python train.py --hidden_size=192 --rope_theta=10000.0 --init_std_up=0.0436
MLP neurons of a small language model. Each row is named by its layer, matrix (up: input weights) and neuron, and shows model dimensions 0-127. Each number is 128 + 24 x the weight over its row's rms, rounded and kept within 0 to 255.
After each neuron's rows, "fires after" lists the tokens most often just before its 100 highest values on Wikipedia text that the model never trained on.

L12.up1416 [ 99 166 129 104  81 134 153 117 149 122 163 102 128 113 128 133 163 144  80 132 113 129 137 122 128 114 160 103  97 107 143 104 130  73  91 173 131 137 143  91 114 115 130 128 131 107 122 156 126  81 107 128 158 122 138 116 179 120 156 126 130 149 112 156 115 132  93 104 135 151 106 168 179 137 133 128  99 159 122  89 157 139 113 154 157 105  92 111 143  86 151 148 143 139 110 134 151 143 136 142 127 113 180 152  96 110 106 132 100  91 153 132 147 179 150 115 135 106 107 110 100 142 117 111 109 118 153 146]
fires after: "in", "e", " of", "s", " Re", "er"

L12.up1063 [154  93 131 153 119  80 138 139 109 153  95 147 114 131 117  99 149 137 166 123 111 131 106 109 139 135 167 162 149 113 119 132 136 125  84 133  87 105 154 122 148 136 156 136 121 113 126 121 143 102 131 127 168 125 110 136 164 147 137 168 151 127 117 114 140 131 163 117 143 169 165 171 122 110 166 138 106 165 137 164 155 133 115 162 113 128 134 138 144  68 121 147 129 116 125 145 131 153 136 129 135 145 156 135 130 128 153 137 126 100 161 132 121 112 150 133 148  99 138 101 142 100 124 121 146 104 118 137]
fires after: "-", " (", "–", ","

L9.up1287 [ 96 128  86 152 119 105 146 117 105 119  87  99 153  84 147 116 134 127 146 109 144 134 184 110 192 121 117 136 129  93 147 121 123 134 121 105 138 123 141 146 151 146 156 153 117  91  78 158 132 150  92 109 117 102 144 100 146 121 146 105  98 141  88 156 142 128 140 106 100  95 100 134 119 104 160 103 124 155 117 130  89 113 199 119  99  81  62 114 146 140 130 125 170 117 157 124 104 133 111 131 149 126 102 153 123 105 131  96  91 120 162 113 108 137 110 173 169 113 159  79 127 132 118 124 117 127 115 111]
fires after: "-", " (", "er"

L9.up135 [ 80 115 131  78 160 139 132 129 135 124 159 105 127  96 146  97  85 149 162 105 117 148 130 139 141 108 178 163 140 152 118 161 105 138 167 126 134 109 141 115  97 129 135 116 110 105  91  89 135 154 111 141 145 118 122 107 170 177 116 158 143 103  78 115 143 115  97 108 106 169 170 116 101 138 166 148 107 165 154 165 125 106 119 127 115 107 120 174  90 106 163 152 116 149 135 120 123  95 113 131 134 166 115 129 156 113 115 149 123 124 132 118 126 110 125 173 112 135 101 122 155  95 162 143 124 125 138 123]
fires after: " in", "–", " (", "In", ","

L12.up1292 [137 131 149 100 139 115 135 131 114 126 120 120 132 132 146 127 106 137 152 172  89 158 139  95 117 127 115 110  98 121 112 128 100 115 131 132  99 112 128 138 182 108 138 136 109  61 116 112 138 130 127 156  73  99 115 139  85 135 121 166 152  66 126  85 115 135 116 136 106  88 119 138 119  95 149 142 146 138 121 136 153 154  90 140 114 135 121 145 121 126 138 148 158  79 134  82 139 124 132 126 134 162 136 140 130   0 155 112 104  77 157 131 149 138 119 142 155 131  99 155 124 138 118 112 142 118 114 154]
fires after: " (", ")", " and", " |"

L12.up669 [145 103 114  60 144 132 121 134 108 134 114 114 111 149 133 121 128 115 135 142  97 141 128 104 139 120 149 103 107 116 132  96 105 125 121 115 122  83 139 164 137 162 112 119 106 106 148 140 137 154 119 139  68 132 109 150  74 144  96 159 123  72 138  85 145 135 142 128 109 140 116 127 127 126 171 148 117  91 137 118 134 144  77 142 156 131 106 110 123 115  78 123 151 105 129 110 138 135 153 118 110 117 174  90 129  53 150  96 131 107 134 122 167 102  95 118 169 133 103 165  96 150 146 127 149 117 143 140]
fires after: "|", " (", " |", " and", "s"

L12.up1308 [147 153 139  62 132 124 123 131 163 128 101  98 148 123 112 117 115 147 117 105 114 131 163 107 102 136 165 146 128 151 156 115 125 128  93 127 118  23 172 134 127 137  97 139 116  66 136 126 107 139 143  87 112 113  82 196 116 106 107 161 118 103 146 103 106 122 156 104 156  71 141 119  97 114 171 118 141 143 144 125 145 143 121 115 158 122 135  99 142 130 145 117 162  38 104 130 123 130 175 130 141 133 114 128 122  97 127 123 100  72  89 152 126 130 129 174 118 137 139 148 125 129 134 165 162 128 140 166]
fires after: "|", ")", " (", " and", " |", ","

L12.up1535 [133 140 160 104 131 142 109 112 125 124 127 107 102 102 117 124 139 163 110 122 150 130 176 134 141 140 185 147 132 126 143 113 141 145 112 146 135  84 147 150  92 178 108 149 144 114 138  85 122 136 136 106 142  97 102 163 165 101 137 180 130 118 149 207 149 131 143 131 163 132 162 132 105 132 142 137 116 113 156 105 130 148 117 109 204 134 130 106 108 117 121 117 118 119 138 161  70 150 132 123 135 136 129  30 114 128 133 149 128 109  66 131 102 123 141 182 118 151 142 145 119 109 121 141 134 135 159 145]
fires after: " |", "|"

L12.up684 [100 134 138  91  69 132 155 116 132 127 162  96 140 112 124 150 159 119  91 161 113 134 134 128 137 114 134 117  98 116 124  91 121  89 102 166 138 132 123  94 129 110 125 139 138 115 113 163 131  88 100 123 160 116 126 128 153 107 118 111 136 139 107 162  80 116 113 123 113 151 118 161 200 139 127 118  99 149 130  98 151 132 110 152 164 110  89 123 158  85 152 156 129 139 124 136 158 151 121 132 130 120 178 149 102 109 129 120 120 115 119 148 154 159 165  96 124 105  67 118 108 135 109 104  96 101 136 155]
fires after: "e", "f", "ce", "in", "ves", "me"

L9.up642 [109 136 100 152 127 138 142 143 180 153 129 142 136  91 150 133 121 116 108 108 115 132 148 101 140 107 125 150 108 144  82 111 155 124 124 101 163 166 163 123 140  96 132 113 137 152 115 126 154 157 156 123 120  93 120 101 159 130 111  87 109  96  94 151 127 125 168 107 179 102 102  89 120 152 152 151 113 143 115 134 169 119 156 127 145  92 119 161 177 135 149 121 109 128 155  94 103 126 171 157 158 164 165 129 159 137 132 136 102 109 107  93 119 154 139 156 124 141 143  56 124 131 131 153 153 129 130  98]
fires after: "-", "ade", "ther", "ure", "er"